config.yaml
n_layer: 23
d_model: 192
n_kv_head: 3
activation: "tanh_gelu"
norm_place: "pre"
tie_embeddings: true
init_std_o: 0.00348
init_std_down: 0.00348
optimizer: "adamw"
lr: 0.00251
beta1: 0.95
beta2: 0.98
final_lr_fraction: 0.0
seq_len: 256
doc_mask: true
MLP neurons of a small language model. Each row is named by its layer, matrix (up: input weights; down: output weights) and neuron, and shows model dimensions 64-191. Each number is 128 + 32 x the weight over its row's rms, rounded and kept within 0 to 255. Numbers have three digits each.
After each neuron's rows, "fires in" lists the words (lower case) most often at its 100 highest values on Wikipedia text that the model never trained on.

L13.up550:144101148100120151109144067098172124194100129203140100100112100145126152120145112142128122091120154216108141147084126178136103136206118179117168137153170126100074173106132068105106096107138127147132148135202157089147131112054139080125130104190102114135116130096119154140188170133135096154156149135106169145069159075124169155111087127164126145102159118136093130143119135110157186103089
L13.down550:135107115105136131097128140156135117115109137082124150108111136118255133117157102206141138130148141102116127106135127146107148124089106147134184076165191078117123102138137145155159150099138117089103102133156156146099155084143126149151059145115112099075137131113117150102134138091133134100143100157110100113133099151093144110097188180085126121128164217111095130119122100096117116157203
fires in: "on", "by", "however", "from", "before", "followed"

L14.up747:138115159131166144154144115133131169076125175141138208158121142108105145101108144129123159108103099144166181038147106129180164165123112173067160166130119100098140169128110119091116096134078155195102126141179145101086076197049164097157155085145153162100105151165132076231121158138125095135109154129073128164126142149086088098101115133099149121120125095147074151138140097130111124115108
L14.down747:155156168135118140159108100116048116188111147156119085137169146157194149119132171082131071113148123080174097142142101123129146117130100150113045092113177177114115112167116074095161165092140112067148107180132143090113096155111148176119143070112082110106185066097124177151141145125140187145110131116154130118122138139090118115115117115125071189226116169123093127143071071123092114143187
fires in: "on", "under"

L7.up21:091119129133081125082138094040129153129115167115111168196112143137129128101114116090150050094175096165154116127135112121161144183130158168076133120124160126119171143104145090113137122106097121185183146099110181079115125153173114073150089206139102114141110127155147160097117148153138124127121125165143181102057186099153176112062080106157119173157153114126126130111167071132175169133100
L7.down21:132179108109166084092135134115122160155142116093129111098161143173161128101127111137164158140128163121114090167113166159145081174150113100107122200140155086061121107145154124074137110105153145124161145087109070149135115160134060135073151109147090143234171070128097139054215159157137104120108140138111070098145146079136163188102109121203105120118123184131084116174091113079109138113127
fires in: "in", "from", "until", "and", "since", "of"

L9.up662:089179129097193131112096186093113096133116143130099124085092156178117103087175156123137169085097148160117176128149095143166222168098141162151091123106151095107149102198139122177172101134067137140100067090130172153109119186117159111120176138158130142152104138151129133145101142140139110134082117132119094176071117125151089073129129138188163166134091078121143161076110124156111097125108
L9.down662:178094142155123108161143072115152188143111094126168060131140113105148104118098162165093079066124101108130114090123118160078121142146116109149142099100192211122102151111136091066146166112209099125101169156133170088167129127153114084129154162157149115146208064110053101126087103132210149143105170153109120128139182180147162147131150166094107150117102146113114163122157119121112149110127
fires in: "of", "two", "largest", "several", "ten"

L7.up669:180111124153088160093180153117108090120104098141156121099159112186129123140147156074090145141154130123175130177163123134176120126178125120098130129133159107169143127132172130117146076119171125109116194042109128106119091107139108145156103063105085131084113122141140121105136183134101140154091128103086125053110166104159136142139133129088103160176087112076052130076152109117104145154118
L7.down669:119124188124093084156104084123179157136171146033148116145071107074129118158132086106124160106087164145178135058095122172074141138144133120083159152144170105139102099141125117117148184155162098072130140224113143128097151137135139159139124175136153103149125158119128145129137106120153083124180176118124096125116097157114095103078081097130157092086149100192140115118069136122123103154170
fires in: "when", "if", "since", "not", "still"

L6.up346:117113143126146096093121096117176124190078159136079165128178140126105105140114109128148109046126132171131130059179119147139192167185140128114139178177144117113179113156128073102198060092136116120153145139152194074124146084144182093174095123100102126143114147162107126196176134135119152120132111091072094101137138139096138148135154099146068149144094120101129113113135128145136156092063
L6.down346:161132126146118078171120115162132095202120163147141167135174114152138107160142111151134170113185121115117112144136142123181144113161123156112080103165105123130079081106140065165146072138123132073093170065159129131066090127116101148138120098115063133093153122108115148129157154123139125131130093153145137160136151105133143021206180142230097123144158145129129156126109116095132192045047
fires in: "february", "march", "january", "may", "june"

L16.up404:111149162115130131116135123107085093107154165130132090121138125171119112123159183097141146085084153132165133057155116127184172137135075179114133157108121169169124125175133121112105136101138137118097114119180134142077127109139138104157070148148106099114121109133111092101129179117134135158182159178062158141074125125089159140085159108173116114132115117114126188140198119166133096119095
L16.down404:112096093131149155125127135135115155164061090102082127124118112126252098138178162116114132104166121164138132169167071106077138140182176138110150105134108097065093060070182135120151094120139107132127140143072120109126142126101133134090154130087067151123214037089079122138132090159102187067106154138148170167143150137133102147126135166123123179099151140158115097120091096094127114156109
fires in: "of", "two", "for"

L5.up395:124122136124097159168117156098116104104126082136155151117106138124125116102195116063103112190129149125080157171125138114142166209110159137143112172125114161152135162153153135121142146116137187143150139117150116061127150118129142108163186141088123135158120125130152091154135076134071077093083053119105122116048144110110143136138043154160159197085133138104089151087116141164165151201155
L5.down395:108151143109114136155157074110134066168143141097088119135085128018095115086119119166136085135163117121100083156149154128115153153114159104156141114170091121170134152066128093107186184161075149098138109186140147111074164188138170181099142179167063095069133104138164158123063147114139115132147141158129104195110121058132122133119154114148109147114083161178125141132160126120102115148135
fires in: "of", "s", "cincinnati", "waterways"

L6.up127:121118147140104098140121153107131125114132143186117097112149111140134118128140160133123118157114167130154108194125129098129151143154113132161073126199184114145135138106141076146140068077127120121183141130106139101104162213160136139127131110163160121139139134147109148145154131111106083038074052082141122212096184163174150114106082150140160126074209131116093191065122070155099108186090
L6.down127:173152136079112160177169144115055074151126140169169166142166073151130140094139094135150177142160102106096099148098064119147144081138115149130109148164075141136075177157132142122156173189093130116156096201118129122118135136151102071113084153081119107061068059087168150047092178131128094115139144146096134120126132148112126113126177111141154156134081197144104079204195186076129171110158
fires in: "of", "public", "and"

L6.up335:180158113088112105091188115138172139122127172140077170129131137098088143081140139130147135082118134184132106127134113161117150161130142144098122129172186120105179133040121122162159099025130152118160185137107213120118204171117134069142063087122123117124095136115120145146154122165076117147127150114065116166129124123114186114167135151133108153121166101119109185097125142199156179112078
L6.down335:145135109124144110189122145165191095109137198123165147147178141142130125142154115064143196122181111094115129116182173133111131118140128161104118102178147184156135077107133053127150091152110178085120121068144121116140126125161145127106125125144104100140139082132148144154170054152119134082114136142101139123115137124089120101131170154205128166103171159175130167099094095105162164091119
fires in: "april", "march", "sep", "dec", "january", "october"

L4.up738:111155164123142097123094100057109126093103147155166110121112113150117144163186124089159128164098162137096140164126120119118173139166132158142113140137158081038100171130164041139209123091133128165119176146138186126129122124130132060141174164125126130156131128119138143109163171119042090129051035138094104165088142151126158176115123182160154136105129127123068190059154132196100154144121
L4.down738:104128142167104086087113113096046067135168134103154153150224122136132084138174151130160091139119131061153177118057129132190159057169080141141128134137131109131115135131093097158109062166067109153128108084113209144096130105111164171123139156144098125093150128116109146066094155150160106144140139143110141181118152155092119144183176175162146117143090140110145113113125118174128106172099
fires in: "of", "that", "us", "utc"

L16.up528:136133123133104092135130137113126172101132146208113197169112165197109117143142165119143172119108070145156070148133122178145082175155130128106137153157134145040086143167104133160201132135117177170153045135134167120176073128120162135145103165189101152080109162175098099161133107138101145164060133193102137163082195138097116085092069131128118119099176093153127156112152093108126122105075
L16.down528:186094175154129127095194139094149123109203114058138141133142117067107115075125136110121100092145078132145092192171092115141120091132130156103140138192084151156106130130122107063106110118126146122117158106128147142190114147163091100150153105131066152149137160146185151111176110077127216073122137123082120139159101205096158142128169104125112112191125110141081170153135140089103102132134
fires in: "of", "for"

L16.up16:141144147092140133136114097142080147162129160149146181135120176164128153060141131112124109106125095159105176057116116118146139213153102160100146137142144153091118174078124129144116160068150191195116112135128155113128108106101153113122064088138133161175104102193150113188088149144107085161125057130124115157115159132150136092108117133169076153079180128134100119183162058131097137113103
L16.down16:182085069124122148093176174113135141096135152124133090146143127158217135149150142160109150104131167106108156158096102077131125088081061197072100148110053097141080137123152075126135146157167066079126140160144157148107145125140122134136147142110092125107152093100171161117184151117150154128138133153124151148075122126114133094118121101062134138144120212125166125079119139072110070215155
fires in: "of", "from", "on"

L10.up272:147116134149098058165222132141074142178111112140127103122157135191129168114134137116133071079100138145158163128103115104180107125161131156151138059101130047130146087161176086113167134127133123141113152106140170171202151091112181130143089129132103130145117122176100165116157060145174138135178136155134135114137131140129088087118116150093123110121113088136148145164167079114135100136135
L10.down272:146072123142130163195065113062147124105142108133168116145102125162160123151128159176061126153166039163149143116112167124124116144118142107125140161165168173165117117063091118111124140141130110178118107136112139093067152133178098071161142141105126136101203070101142156172125200159117099155117104103122131101069055113166152104127144153116120129119119082118116165181102152151134126133139
fires in: "him", "her", "composer", "himself", "his"

L6.up642:154128147097157103137174153105099095143083184163090133152154051146117126171208143124091108044142167154139099170105117125120166128165164172126138095097144088152164114112131109158106082123132092103099203103157208160112164130088139098133168125094202133074110124142086146149131146141110126113107075219091122111101132109149145148105043116095097137154097088078180157122078157166127139149096
L6.down642:128159130148078169110195143137167149120164104111178113157088139178094125119168111108205058112103190108129114118024089137160111128156119132148100167151143162161124138161154148139208122141164086149131186119103122169140173113142137135138132145061141112093121103063119109121154067114162092110124141144134134146151189081085157108155161141130161166124132093090109111153164103105136147096031
fires in: "isbn", "those", "both", "originally", "chart", "find"

L3.up23:203104097100150124146102117109112096125111199097090131101180135105097133107165128145196169112098149148176096065161102117095144119067150134115132140118156102138123105153137049165133080092100123110128101054128137144103164091148155090141114096130117118126103157126089157132128079143110137114075133115006152113093131163186107086125132117159140165121113111165190123099176094153155134126107
L3.down23:132159110202139153089109101141166123174116127110132152108152128158108130163113111091136142112185112117100168110097081117128089047164141152148115115120159147135182081158128124145162110184116115109121114150128095133151118141081164153086111127136122119132131177135131144088113145124155157136177141154142204113156145067110121090106139136127115159137151138150120149186053138029133139121129
fires in: "years", "sep", "c", "dec", "mosque", "portrait"

L3.up443:155116134074084117056131103111160075116141111119142126148155148188123136132116076123097114107099146165134120160146128123228156184155101165136147154126117131163095138095145102148184094079099206167165023043097107086154125117144135165143105102158111120142107130176193097180152158140121125097108162145104139129110156099148086099080116117145116145107133117169107108111137056121143129152101
L3.down443:179122166116161170127147078115092117165148167144125081101142144136094138105135128156165231083150104110129125140198122115130143143099068134116109149153146046134107171150108071110073148089048127077141116141124088143134094108168117100131091168169100119117131126147153131117163085103159092065138147122098173120165159124102169100114071125132100116083093110166146165169119095122117139158136
fires in: "as", "from", "at", "than", "between"

L16.up721:099099068081083175118173212169136074103119169136083139103106092158116185121173066172106099191118088127103121129108141123192107165133145148103178122083150113172112119101168137129143110113133133136130101117136162122132121135089102142109068129113158135103084142175188117143099100169108143171151158131145140068168157120110129105117138127078152103125127086140156138101160120108185150104139
L16.down721:155115162078087108118123110113118167156126097042135089136145131124119127141150189145122166137099148101140149142085087118164144138090211144117094183115188120123124226092138102128125136165112119093149133118083088127170135137134165126147148153076097074137083122164126130129199146141143087178092096098177164115103103153167120116128139158122128130150134092079167115176097154151131080166097
fires in: "not", "san", "called", "considered", "remain", "etc"

L12.up691:203134142054159153121126155099079131111104155126098138099136075179114147159124108092117150100086084122109095169136115131141131152172143156079134124137129127151131123131108123113093146079123238130149070097123148130099108119157119080218119163128134096194083128198160153153127115155152131162171101142096166140063184090148082107092130118065155150146076106164133157100158107148174103153140
L12.down691:122102132157124115103163129143112152114121092082161134115120230146107086102105137167149127153112178079059170086121130195050131129113081179174134084160069149120104115125146133103124140111177054079150149133150084132147121151133144168096155147085078139063153099097134142164153124122136141101042123181130111140135117168084099113155151144143149132118128200184089183133093157118125119175097
fires in: "from", "by", "in", "since", "for", "into"

L5.up50:181125135085174132098133165072107079071144132162158123108140112173124148107178124102103150129129107124119193098106087079230169128138101182123165102156137141142102125109147090177122096109068097126155111160121108157104092106213066137121097108166153140156106117112117151116207107143130150108068142083079142141163192106099111136114188169163179151156160084118133151161170094134136155176146
L5.down50:143132112110124146142125085161125063122109147095152099178144057105134152089118140196115157172163157122133106096110117126133133140130189069110133110105178104151012101093169136158157102226102181169100143140163130122095173151165167155145182165076109133102145127138132118046211143154076076110150075152125094118068064154175103162115073113085097133128095166155156111170130154131113090103117
fires in: "only", "most", "each", "every"

L10.up64:201119119091163156148120154143163127112109139137133142101080163142123145068204156095063076144095065128135089124118096132178182184141081161105199133113143119172113165135148126173147117111089118140149157173115243135111103159112175110150120097143132116141115134162127152148107108140093104121098179128110113123118151091136165125099158119098155111109075103121104139164148121170121143158126
L10.down64:146123190139171130089167105099171095127144129164162160157142120130098090127098131111092127150138128202054178137092121105116167104136125119189106115153124114129200178128149172136139111154123125122106105126147122175121081165119086154142069156092129132148179165092228162069155130151068030098130175165114096130133127172064118117133126084128096110130140131161139137133136101082142139164136
fires in: "each", "every", "no", "per", "everyone"